python train.py --n_layer=21 --d_model=192 --n_head=12 --n_kv_head=12 --head_dim=32 --d_mlp=768 --vocab_size=2048 --activation="tanh_gelu" --norm="layernorm" --norm_place="pre" --norm_eps=1e-06 --positions="learned" --qk_norm=false --attn_scale=0.177 --bias="all" --tie_embeddings=true --parallel_block=false --init="normal" --init_std_qkv=0.0361 --init_std_o=0.00556 --init_std_up=0.0361 --init_std_down=0.00556 --optimizer="adamw" --lr=0.0025 --beta1=0.95 --beta2=0.99 --weight_decay=0.099 --lr_head=0.00989 --grad_clip=0.5 --warmup_steps=536 --schedule="wsd" --decay_fraction=0.887 --decay_shape="linear" --final_lr_fraction=0.1 --batch_tokens=131072 --seq_len=1024 --doc_mask=true --train_tokens=595900000 --steps=4547 --dataset="wikipedia_en"
MLP neurons of a small language model. Each row is named by its layer, matrix (up: input weights) and neuron, and shows model dimensions 112-175. Each number is 128 + 24 x the weight over its row's rms, rounded and kept within 0 to 255.
After each neuron's rows, "fires in" lists the words (lower case) most often at its 100 highest values on Wikipedia text that the model never trained on.

L5.up309 [148 120 113 107  88  76 109 131 105 166 155 112 114  76 135 148 116  97 148 126 135 147 127 113 141 115  91 102 126 141 132 122 150 145 125 117  95 131 120  91 104 141 108  94 159 168 104 140 100 115 173 153 152 127 135 157 104  79 114 140 119 165 168 129]
fires in: "on", "by", "one", "however", "from"

L8.up514 [117 128 115 119 138 121  73 103 124 103 133 111  86 121 100 121  70  97  92  85 116 126 115  85 146 135 193 143  75 156 145 135 102 114 143 119 123 115  87 142  83 158 116 118 128 124 114 117 112 100 137 165 129 127 146  89 109 134 139 183 111 142 141 116]
fires in: "that", "who", "champions", "micrurus", "which"

L11.up122 [124 131 126 133 111 102 136 152 133 117 141 109 144 103 122 108 104 155  90 119 124 141  88 151 119 142 144 132 129 135 146 135 115 147 113 110 122  97 119 106  62 158 115 104 134 128 125 127 103 157  90 126 157 131 116 143 101 117 111 112 137 167 165 161]
fires in: "which", "who", "and", "that", "it"

L7.up372 [126 106 108 127 123 120 128  91  39 133 147 132  70  62 133 164 157 131 140 110 142 140 121 125 139 130 113  98 105 140 186 117 104 100  86 147 121 116 123 102  94 162 105  76 154 145 116 123 120 159 115 137 131 154  91 140 124 174 114 106 138 154 128 156]
fires in: "that", "who", "because"

L4.up58 [104 162 144 115 106 103 124 120 141 156 124 108 145 104 135 118 132  90 154 101 114  81 121 143 153 109 152 118 111 145  94 133 113  64 116 109 117 144 148 105 100 137 108 135 134 159 135  73  84 131 143 141 161 132 130 144 110 117 114  98 121 144 190 112]
fires in: "of", "from"

L12.up109 [134 135  93  98 158 109 145 109 136 121 124 168 111 104 129 101 119 126 120 146 100 107 148 153 109 149  94  93  91  78  95 175  93 135 117 136 120 110 161 102  99 168 161 131 119 118 141 150 106 164 101 138 133 134 149  67 128 148  99 115 141 148 123 138]
fires in: "in", "the", "instead", "a"

L4.up452 [ 94 145 153 110 152 150 181 107 107  80 183 107  88 154  96 122 119 145 170 157  88 121 110 143 138 116 115 127 167 141 182 142 123 132 148 153 150 125 127 154 149 104 123 116 146 176 138 126 105  98 136 127 120 105 121 172  72 124 126 146 135 141 138 123]
fires in: "university", "2023"

L8.up114 [115 182 116  89 116  92 118 134 130 119 116 119 143 113 103 128  90  63 168 132 117 144 154 106 145 135 115 180 142 143 101 121 110  68 160  90 105 112 128 144 143 134 134 128 128 116 152 148 107 163 178 111 112 112 127 129 101 117 145 145  99 124  97 161]
fires in: "first", "season", "second", "year"

L4.up620 [ 92 137 159 137 144 120 137 110 131 124 126 146 152 117 120 131  93  89 131 108 111 105 115 101 114 137 126 143 124 112 141 140 105  64  97 119 137 139 138 146 128 156 104 128 122 116 177  88 121 117  77 114 130 121 126 109 102 121 156 108 143 195  58 161]
fires in: "institute", "of", "internacionales", "initiative", "convention"

L7.up757 [141 110  92 143 129 155 103  89 143 150  80 112 116 103 115 110 139 103 120 140 137 105 128 100  67 137 166 163 104 128 148 148 105  85 150 104 110 149 143 146  95 136 138 111 130 163 105 145 124 161 123 131 175 150 151 127 184 131 138 129  98 153 102 125]
fires in: "route", "road", "town", "line", "eastern"

L14.up118 [126 175 108 125 101 112 120 169 142  96 127 111 126 117 150 144 148  93 127  88  95 100 135 148 114 130 157 142 102 125 100 125 103 121 122 111 104 130 149 144  96 143 111 122 142 144 140 112 128 137 141 135 143 139  98 136 109 136  79 124 138 146 172 143]
fires in: "his", "the", "double"

L5.up434 [101 109 168 121 135  91 167 111  85  85 141 121 177 105 150 130 147  93 120 139 132  80 136 138 141 137  88 101 122 134 152 114 119 102 123 137  98 145 123 196 124 123 119  82 169 111 106 137 124 139 137 149 143 108 124 116 131 136 137 118 171 144 180 118]
fires in: "of", "some", "omega", "gomez", "most", "all"

L7.up746 [101 110 174 123 157 129 179 151 130 106  89 114 142 133  97 115 151  90 107 127 117  94 139 116 129  91  97 120  58  90 202 101 113  95 122 114 157 154 156 182 128 130 133 150  89 174 100  76 112 113 119 169 136 122 112 128  96 143 129 126 192 127 119 134]
fires in: "on", "state", "over"

L18.up61 [110 160 128 148  89 124 178 134 111 140 128 141 141  53 111  99 155 126 108 122 158 131  82 149 161 140  97 151 131 105 104 151 100 121 126 118 166 149 194  72 134 129 136 145 121 137 170 149 138 110 126 129 147 126 109 113 134 130 115 125 144 124 139 159]
fires in: "was", "is", "no", "basketball"

L13.up94 [150 131 151  92 106 117 126  91 133 141 132 137 127 156 102 127 175 111 164 134 144 161 145 137 143 111 113 159 135 156 112  91  74 115 137 118 127  67 133 123 128 156 104 120 108 173 165  66 135 132  98 124 151 132 121 128 107 148 117  78 157 100 112 160]
fires in: "is", "was", "has", "it"

L13.up444 [120 136  98 136 102  91 147 113 125 116 146 122 131 133 146 124 112  81 114 125 137 100 124 180 113 142 133 104 130 125  69 199 159 145 103 108 132 150 102 106  98 148 124 161 112 114 105  67  76 137 122 155 179 135 143 128 114 170  97 121 157 141  96 147]
fires in: "of", "and", "as", "in", "became", "into"

L5.up411 [112 118 128 108  85 103 134 107 101 121  84  85 155 106  75 121 105 115 146 122 130 122 144  89 104 149  95 124  91 139 103 110 128 133  74 114  98 109  82 107 102 114 119  86 141 146 139 128 122  88  95 117 132 129 139 156 123 158 125  98 177 142 150 129]
fires in: "they", "by", "while", "of", "with", "his"

L8.up681 [110 125 135 143 153 173 121  95 137  69 143  98 162 114  56  93 131  92 162 109 118 120 100 123 104 124  99 133 100 112  96 138 128  95 172 124 158 144 146 149 146 138 158 143 175  96 112 139 105 144 115 180 136 100 143 112  99 147 114 156 168 119 116 136]
fires in: "of", "along", "over", "alongside"

L9.up581 [155 146 154 131 150  97 124 115 120 106 156 121 116 143 120 214 123 136 109  87 121  84 120 162 144 135 136 143 143 108 136 127 154  91 122 130 136 121 148 124 120 120 129 138 151 130 135  86 114 136  96 116 132 135 148 143  94 126 131 145 119 126 143 132]
fires in: "and", "but", "or", "the"

L12.up467 [ 70 149 107  95 104  75 121 142 125 182 102  76 126  86 128 126 121 142 105 139 131 116 129 141 143 154 162 123 132 125 107 135 149 138 115 146  93 118 112 125 111 113 118 148 175 121 121 107  98 140 156 105 128 148 103 158 159 158 121 112 133 139 169 123]
fires in: "of", "often"

L5.up542 [128 107  96 100 127 103 120 139 137 140 126 132 170  81  98 165 140  90 114 175  92 150 136 114 138  83  89 177 138 136 106 102  90 100 204  60  81 180 124 126 136 109 106 124 134 140 103 111 127 148 143 128 129 126 160 174 139 121 136 125 144 124  90 121]
fires in: "have", "first", "only", "most", "the", "each"

L5.up13 [132 160 123 103 176 119 153 110 160 109 106  97 141 120 114 143 116 142 140 117  93  87 143  85 141 116 136 126 148 144 107 143 116  72 113  99 173 154 118  82 152 151 119 155 103 103 163  85 108 150 100 127 119 127 115  96 128 127 157 138 188 188 112 146]
fires in: "in", "as", "same", "such", "for", "of"

L16.up366 [114 161 109 111 135 135 143 136 123 112 120 147 124 123 137 151 157  92 120 128 145 117 130 137  79 156 151 129  83  88 125 118 101  94 137 122  79 126 141 111 145 130 140 119 126 139 117 144  76 194  92 132 132 140 126 138 134 153  90 133 138 145 117 150]
fires in: "the", "these", "he"

L4.up302 [100 146 137 142  98  96 116 115 143  93 116  66 137 118 141  88 106 108 148 123 126  93 135 120 177 138 143 102 127 158 132 119 112 113 143  87  70 134 137 133 134 126  99 103 121 167 134 145  82 123 141 168 157 129 132 122 119 168  91 136 114  79 125 178]
fires in: "of", "to", "from"

L4.up601 [126 162 146 153 151 153 136 104 177  95 115 109 121 116 151 111 134 146 135 115 104 112 135 114 136 109 149 111 139 143 135 128 143 103 185 117 122 117 166 156 115 148 129  82 124  82 122 122  85 125 126 149 112  90 117 106  65 131 152 141 131 110 186 136]
fires in: "udduuddurdurdurudddudduruddduddurudduuddduddd", "rururddrdrdrdurdrdrdurdrdrddrururddrdrdrd", "n", "hjálmsdóttir", "partenkirchen"

L8.up121 [135 151 127  81 114 108 118 139 134 110 118 132 153 104 155 150 118 116 170 100  91 143 147  85 154 103  86 125 102 147 119 103 119  89 110 139 148  90 131 147 132 146 133 142  82 116 170  97 163 124 169 142 180 118 138 123 138  75 146 140 182 137 142 161]
fires in: "of"

L12.up411 [103 133 140  92 127  86 119 119  93 134 153 119 168 101 155 107 147  68 161 161 164 105 143 114 157 154 108 138  92  86 105 146 139 144  94  78 120 134  97 135 145 121 143 165 116 104 119 116 100 134 102 155 136 148 105 110 130 118  93 101 127 150  86 161]
fires in: "of", "the", "to", "during", "for"

L13.up698 [ 92 182 120 121 134 113 128 157 136 134 127 124  95  97 133 125 179  79 147 168 126 112 113 152 125 103 137  98 146  53  81 133 113  77 122 128 118 134 144 138  83 156 130  99  92 125 158 114  98 124 127 133 173 164 128  86 167 142 135 113 147 165 138 137]
fires in: "of", "build"

L5.up423 [126 108 141 130 113 111 150 109  94 110  91 125 142 103 141 155 160 138 111 126 139 130  97 113 135 120  62 127 107  82 111 128 118 177 111 135 102 133 135 115 105 147 103 114 127 125 142 128  81 125 109 133 164 108 114 129 160 176 122 114 155 152 165 150]
fires in: "be", "if", "as", "a"

L4.up458 [146 134 139 113 121 144 143  86 107 127 113  99  99 112 130  86  87  90 128 127 153 151 158 153 152 134 151 154 113 103 107 100 137 170 155 145  88 142 126  76 100 123 120 133 138  89 145 138 124 117  84 156 135 137 131 203 146 123 100 107 130 139 191  97]
fires in: "with", "such", "including", "based", "research", "an"

L8.up682 [113 134  98 125 189 106 199  91  95 122 119 116 154  72 163 154 128 118 141 112 174  98 132 139 118 173 106 147  96 117 133 121 132 125 103 138  81 160 138 109  87 127 121 122  96 151 111 197 106 118 121 144 174 106 138 114 132 156 109  87 105 151 135 139]
fires in: "the", "its", "would", "as", "in", "can"

L7.up278 [133 126 139 101 131 111 138 121  83  80  89 131 130 116 100 126 105  73 124 133 125  86 123 153 141 161 117 133 135 102 139 139 114  98 133 113  98 143 154 151 136 138  85 130 116  77 140 104 115 147 106 175 141 148 104 149 133 129 120 132 137 145  95 141]
fires in: "of", "to", "tour", "tournament", "african"

L5.up289 [134 111 147 124 103 129 124 128 117 125 136  99  94 103 160 158 158 116 132 133 119  88 141 122  88  84  74  73  93 120 154 115 137  92 111 142 119  97  98 149 110 130 109  91 109 215 163 147 140 117 119 135 184 118  75  98 116 100 115 130 113 123 169 120]
fires in: "on", "one", "air"

L7.up264 [113 155 143  81 191  88 186 131 120  92  98  57 143 118 123 116 100 132 113 145 110 120 150 110 170 161 131 122 113 146 110 122 156 132 132 115 158 108 166 158 135 168 147 139 124 121 117 160 140 140 152 132 150 149 108 126 129 189 133  91 167 156 113 129]
fires in: "of", "between", "about"

L4.up544 [124 134 159 113 131 143 134 106 127 118  95 126 163 114 143 106 144 135 126  86 131 139 137 110 174 123 149 124 124 130  92 125 120 114 155 143 162 176 142  87 120 170 125 143 174 107 158 123 104 117 126  84 149 116 133 141 129 138  56 150 124 181 196 143]
fires in: "such", "including", "see", "with"

L9.up739 [142 133  77 133 125 107 159 122 105 117 142 118 124 136 130 175 140 129 123 129 117 135  98 167 118 118 116 162 113 128  87 124  91 102 141 133 113 135 116 131 122 160 116  96 122 127  90 113  61 124 103 150 126 155 152 139 136 171  72 112 163 140 128 165]
fires in: "that", "it", "this", "had", "only", "who"

L7.up327 [117 167 156  98 131  89 109 145 118  56 125 147 121 122 122 139 152  89 135 126 150 102 139 114 182  86 122  92 115 128  95 132 134  90 104 134 160 138 149 132  79 138 147 124 113 118 132 135  79 128 108 155 165 118 132 124 127 159  93 133 105 137  92 159]
fires in: "and", "of", "a", "in"

L16.up26 [123 129 115 106 124  87 124 121  98 137  96 130 138 141 137 145 111 147 134 110 153 126 131 104 108 150 149 164 148 123 102 120 129 141  83  94 106 172 134 132 126 116 142 137 169 128 146  91  75 139 102  88 148  79 116 127 128 113 123 108 138 172 121 133]
fires in: "as"

L14.up598 [ 66 172 137 110 120  98 113 155 155 108 123 108 135 121 125 170 154 130 119 137 106  96 147 128 109 118 141 126 132 122 130 167 148  90 146 121 150 180 177 137 112 157 124 138 109 131 118 133  84 141 125 123 125 137 106 122 144 109  87  75 107 122 138 157]
fires in: "of", "and"

L16.up9 [110 137  93 117 120 101 132 133 127  94 116 108 185  96 118 167 104  97 107 110 152 126 129 131 100 144 109 173 115 135  78 138 114 124 107 117 119 115 131 138 102 119 144 136 144 175 137 145 117 154 129 129 159  97 155 117 140 139 138 105 154 114 153 137]
fires in: "is", "made", "became", "was", "remains", "an"

L5.up336 [121 108 150 124 119  91 117 125 142  83 154 114 116 134 155 113  73 114 164 119 138  99 124 120 181  98 123 140 147 117 119 147 114 121 138 115 105  95 131  88 122 136  72  93  97 151 111 101 127 126 117 159 150 128 113 181 120 112  78 115 152 143 122 131]
fires in: "its", "to", "may", "his", "their", "hope"

L8.up150 [125 144 113 121 120 122 170 107 135 132 124 103 154  52 150 165 157 117 163 120 139 134 152 157 113 105 111 104 108 141 123 129  95 139  90 108  62 122 117 153 108 120 118  86 127 132 136 135 115 140 131 147 159 135 126 121 132 140 102 121 166 122 126 147]
fires in: "this", "his", "october", "may", "york"

L7.up203 [115  88  98 111 118 101 124 131  95 110  84 122  98 114 132 159 151 134 133 136  80 113  90 156 121 155 112 138 135 143  99 125 155  95 143 141  63 166 128 138  90 156  72 103 127 184 113 139  70 154 139 152 155 143 119 155 116 160  87  93 119 144 143 134]
fires in: "be", "were", "are", "the", "he", "have"

L16.up552 [116 136 139 106 163  70  95 121 105 131 129 111 151 137 140  96 126 106 144 144 178  85 102 150 133 159 147 141 101 106 107 137 107  71 117  86 126 120 157 157 142 147 114 116 100 117 141 126  96 210  82 172 144 106 130 119 129 125 125 112 120 112 108 135]
fires in: "of"

L7.up194 [111 146 108 147 119  74 116  96 110  85 193 123 107 113 113 128 141 117 127 143 133 135 106 128 107 140 140 107  73  88 178 150 113 114 119 118 120 116 122 190 107 136 127 163 215 153 143 155  87 150 105 159 143 114 104 128 149 167 141 131 112 182 170 164]
fires in: "of", "reinbek"

L7.up511 [ 97 132 153 137 151 105 106 141 128 113 140 102 117 100 130 161 156  96 134 152 127  89 177 102 130 123 120 144 127  74 154 157 124 121 119  99 129 114 113 152  98 141 123 164 123 105 130 163  79 107 140 160 128 150 107  94 103 132 113 117 129 123 135 113]
fires in: "of", "n", "c", "f", "days"

L14.up615 [139 144 120 119 161 124 129 153 129 193 122  97 108 139 160 119 152 103 141 127 142  96 178 101 131 119 138 139  69 103 129 148  74  70 105  93 163 119 130 119 122 157  90 133 102 134  77 121 117 152 151 182 210  98 121 128  79 134 112  99 147 161 129 106]
fires in: "to", "on", "of", "between"

L12.up624 [121  99 118 131 115 123 185  92 117 138 140 138 183  86 145 168 131 112 155 107 170 125 120 105 108 101  86 127  75 137 131 121 141 115 106 111 149  69 105 112 136 157 122 117 128 129 153 122  79 109 118 144 189  93 120 103 137  85 115 110 139 116 147 129]
fires in: "on", "in", "one", "high"

L13.up715 [ 86 140 101  56 112 127 182 162 132 167 104 148 147 110 151 101 139  91 152 110 117 129 111  99 128 148  97 155 102 126 105 125  91 114 138 161 158 204 142 135  99 116  95 133 129 122 152 100  80 123 125 132 152 112 113 115 138 177  91 106 134 138 128 116]
fires in: "the", "a", "of", "into", "to", "survived"

L14.up265 [121 154 146 133 116 127 151 125 148 110 131 116 183 147 140 140 100  78  81 132  94 145 153 114  96 126 105 135 131 112 143 100 149 126 158 145 140  93 147 101 171 148 113 152 158 130 159 117 114 151 146 117 117  82 116 114 117 101 118 100 164 126 121 133]
fires in: "is", "very", "contemporary", "particularly", "television", "was"

L13.up734 [105 159 107 104 114  89 184 114 114 148 125 164 182  97 137 157 115  49 142 143  98 163  98  97 116 110 110 167 134 129 128 121 149 122 105 112 101 129  97 114 126 148 143  83 125 140 115 161 116 156 145 130 100 121 107 123 140 126  98 157 143 148 109 142]
fires in: "first", "only", "second", "last", "previous"

L11.up543 [102 172 136 108 127  87 153 153 127 110 127 137 170  78 183 137 155  69 136 151 130 152 116 113 119 131 116 129 114 136 125  90 104  90 168 141 129 133 126 122 162 156 126 107 121 157 165 157 108 109 119 121 137  95  88 102 160 154 118 105 132 117  80 127]
fires in: "these", "same", "most", "second", "first", "several"

L9.up119 [108 111 119  98 101  91 176 142 152  76 132 152 198 109 136 112 135 131 108 127 108 118 168 154 118 121  97 153 131  74  85  97  93 105 117 134 136 143 144 130 126 124 110 155 136 135 121 176 127 140 111 117 135 124 126  94 102 165  68 107 107 129 122 183]
fires in: "a", "an", "was", "no", "for"

L8.up188 [111  78 105 109 125  77 130 118 120 125  62 117 111  94 127 168 133 121 139 149 112 114 108 155 138 141 112 150 160 149  93 109 123 125 155 125 102 166 110 111 113 149 144 143 128 129 134  80 108 140 105 136 162 142 150 146 132 146  90 108  99 110 133 134]
fires in: "the", "he", "which", "who", "it"

L5.up31 [127 127 148 135 132 121 132 131 123 111 108 119 140  84 100 115 137  90 135 104 121 100 122 113 159 105 118  78 112 106  95 116 128  79  66 110 146 135 129 125 120 142 132 126 116 106 110 156  97 144 106 110 170 128 123 137 149 144  87 126 129 153 117 117]
fires in: "that", "this", "such"

L14.up372 [117 126 104 136 100 125  94  80 127 139 170  88 137 114 119 106 131 116 148 142 139  92 143 112 127  98  92 114 128  95 153 172  96 118 113 150  89 119 162 164 119 132 142 139  85 138 145 114 148 141 138 153 168  95 131 177 111 145 107 158 146 119 145 159]
fires in: "at", "de"

L12.up487 [114 145 139 146 141 106 129 149 135 105 144 118 112 135 145 162 166 120 138 110 133 137 111 136 112 140 116 165 155 128 142 113 141 131 138  91 138 166 165 137 121 161 109 104 121 132 117  75  68 181 170  95 139 142 133 130 123 171 118 114 114 128 124 150]
fires in: "and", "that", "to", "before", "while"

L14.up188 [121 108  96 105 102  77 150 160 134 186 137 159 125 135 161 197 141 131 111  77 150 113 128 164 108 171 148 147 163 116  80 113 138 122 118 165 138 154 118 122 111 105  93 121 137 150 118  69 125 152 129 104 133 112 136 155 118 136 108 116 148 125 100 117]
fires in: "but", "and", "that", "this"

L14.up219 [122 134 118 115 102 114 165 168 116 116 112  99 157  99 133 145 157  79 148 132 138 120 136 153 111 136 107 109 110 128 100 133 127 118 123 136 151 114 143 119 143  91 139 143 130 124 149 115  91 161 116 131 134 134 124 133 130 162  72 108 155  78  81 166]
fires in: "a", "no"

L13.up249 [136 148 132 155 144 121 105 100 143 118 131 118 114 153 125 160 114 135 139 145 123 105 139 133 148 157  89 118 107 114  92 145 131  71  65 126 125 123 138 107 169 130 118  97 122 121 143  87 144 187 127 157 145 108 109 116 161 164 119 141 132 154 107 122]
fires in: "that", "old", "oldenburg"

L7.up592 [ 91 148 119 110 154 140 125  99 146  95  84  70 166 102  76 136 121 130 102  93 124 123 120 141 140 134 128 171 105 101 100 141 150 104 122 136 147 123 139 139 106 147 137 141 143 101 136 109 129 136 108 119  99 113 126 130  99 153 140 138 126 177 141 183]
fires in: "of", "such"

L16.up620 [144 171 133 167 107 103 162 122 141 118 151 159 116 135  87  99 129 107 127 163 116 141 130 172 132  80  93 140 163 111 124 136  99 155 176 131 152 116 123 137 134 110 120 125 120 126 153 120 100 147 113 139 154 133  86 106 113 122 135 105 170 119 149 117]
fires in: "was", "as", "is", "under"

L5.up144 [ 89 120 113 100  98 116 140 118 142 107 106 147 124 113 153 125 164  85 138 149 136 107 133 115 156  75 145 129 142 124 123 130  63 125 185 105 134 106 135 145 134 135 136 126  82 147 118 153 123 126 124 125 131 145 130 109 124 123 104 135 149 126 135 118]
fires in: "have", "the", "one", "all", "several", "both"

L12.up171 [153 148 114  79 164 103 163 124 145 113 132 163 137 124 160 132 142 142 141 157  86 113 110 154 103 133  89 142 127 149 101 113 121 134 131  80 123 157 129 150 137 151 131 105 106  96 164 153 143 166  91 125 169 133 122 140 149 139 136  77 139 120 127 133]
fires in: "the", "new", "of", "his", "in", "often"

L11.up549 [123  97 116 135  73 131 161 119 113  93 163 120 170 146 100 138 135 120 115 147 132 140 135 121 117 153 138 128  96 123 112 119  89 146 159  99 111 151  86 140 128 128 106 161 121 150 134 134 136 134  91 128 118  89 123 101 119 134  77 121 137 132 122 173]
fires in: "s", "eastern", "1990s", "always"

L4.up23 [121 137 124 136 148  87 138 115 134  94 127  97 144 109 138 158 111 123 118 116  98  69  92 120 188  97 115 119 161 135 130 139 120 107 138 145 176 118 138 162 119 150 125 102 124 116 121 133 111 123 132 155 136 128 140 129 137 167  91 111 160 119 117 137]
fires in: "that", "this", "which", "who", "and"

L8.up683 [ 83 154 129 123 105 127 122 139 112 123 146 115 154 131 134 122  90 102 175 110 108 115  95 105 110 152 161 144 143 113 143 133 109  86 138 122 112 168 170 132 149 163  95 132  99 141 115 106  95 135 124 128 114 128 122 103 149 142 128 129 115 138 139 170]
fires in: "for", "would", "from", "since", "of", "will"

L11.up28 [128 137 126  98 104 119 137 123 138 142 122 130 168 139 153 148 118 139  82 142 154 137 145 125 126 167 130 140 148 135 111 101 136  99 108 184 137 137 129 116 123 154 128 130 132 124 180 113  82 138  85 128 133  96 121  99 144 128 154 122 173 123 123 191]
fires in: "as", "ranks", "a", "an"

L12.up581 [109 177  66 143 139 103 158 111 112 130 111 101 169 126 191 163 148 130  93 110  96 121 140 161 138 123 122 182  94 139 138 122 137 104 128 115 103 121 152 113 130 115 145 101  94 143 139 152  87 138 113 113  93 147 122 104 150 144 100 123 137 140 136 121]
fires in: "this", "the"

L5.up8 [136 100 152 127 113  90 139 120 183 122  50 133 123 140 117  68 101 118 162  95  97 109 116 123 157 113 124 127 129 142 102 120 152 117 132 127 140 175 128  95  97 156 124 113 134  84 167  89 122 147 105 150 161 144 114 124 132 148  89 116 147 154 134 159]
fires in: "of"

L11.up134 [ 87 147 162  96 123 135  97  86 133 169 121 116 126  99 125 131 144 123 145 129 134 122 156 157 166 136  96 146 123 133 129  66 111  98 125 155 143 137  97 137 155 110 148 128 140 135 187 135  99 123 126 109 166 126 144 105 137 166 103 102 124 136 147 149]
fires in: "under", "more", "modern", "himself", "him", "species"

L5.up616 [133 111 127 123 140  77 133  99 120 107  97  93 150 112 111  95 116 137 126 125 161  87 108 110 139 141 130 130 105 152 129 140 118  98 160 147 105 139 113 157 114 153 123 150 122 138 105 151  71 138 107 197 199 124 146 106 143 123 105 148 154 124 171 154]
fires in: "of", "n"

L7.up312 [120 149 140 125 161 136 139 115 113 104 121 145 130 114 122 106 169 105 192 139 159 100 104 159 165  96  53 166 110 105 191 156 114 126 125 141 123 142 144 140 144 153 140 113  94 175 120 130 117 118 131 158 118 133 130 137 170 110 148 103 179 141  41 144]
fires in: "university", "football", "schools", "footballer", "school"

L9.up95 [134 115  85 114  86 105 116 152 101 157 125 131 163 100 123 113 116 139 146 151 159 127 107 163 122 148  64 120  98  41 123 142 119 137  94 107 149 143 110 135  87 131 127 124 134 133 128 159 124 133 109 150 162 120 146 140 100 110  84 105 123 114 130 143]
fires in: "in", "a", "instead"

L4.up611 [120 162 162 144 151 152 146 118 127  88  86 118 133 120 110 101 142 106 132 132 107 113 159 123 130 101 140 157 107 121 134 150 128 119 156 125 164 121 158 191 141 139 159 111 108 113 162 133  86 117 140 136 135 120  96 117 142 155 125 129 189 167 191 105]
fires in: "udduuddurdurdurudddudduruddduddurudduuddduddd", "rururddrdrdrdurdrdrdurdrdrddrururddrdrdrd", "massachusetts", "partenkirchen", "techaapaikhun", "hjálmsdóttir"

L12.up149 [145 171 112 109  56 123 163 165 119 122 112 155 158 101 142 137 146  60 119 115 112 124 170 149 129 154 159 153 122  89  84  88 129  74 150 102 140  82 122 113 153 151 141  76  91 163 134 114  94 122 150 149 124 119 125 101 155 133 103 122 160 125 100 147]
fires in: "both", "well", "between", "each", "all", "most"

L18.up608 [112 164 121 127 133 123 142 120 115  74 154 107 120 106 116 185 115 110 106 119 129 122 165 160 118 129 158 137 113 106  98 154 147 141 127 139  89 159 146 117 111 174 130 121 130 116 104  95 123 177 112 124 116 157  95 127 107 136 100  82 110 149 131 150]
fires in: "he", "she", "his"

L12.up40 [134 126 133 137 188 121 146 153 135 148 113 161 132 117 196 169 139 123 155  72 174 145 113 148 154 145 130 166 125 105 110 135 129 125 124 123 106 142 104 149  98 101 103  93 128  90 141 139 122 120 115 138 112 125 118 100 160 105  82 107 149 136 130 154]
fires in: "the", "its", "they", "patients", "an"

L12.up333 [132  99 144 129 140 101 109 131 112 104 175 138 160 142 112 122 109 101 137 126 126  84 150 117 104  85  95 127  97  91 164 157  98  35  86  70 166 109 138 107  80 157 145 151 133 145 120 117 141 175 145 117 157 144 129 118  71 141 129 122 128 131 152 136]
fires in: "of", "on", "at", "for"

L14.up209 [ 59 163  83 149 111 123 135 167 170 108  82  65 146  95 142 149 134  87 118 122  89 157  93 119 134 120 178 123 155 128 102 118 120 123 141 122 114 133 118 165  97 171 144  90 172 164 173 125 119 158 118 130 147 160 116 134 110 133  97  92 157 139 136 152]
fires in: "were", "was", "are", "is"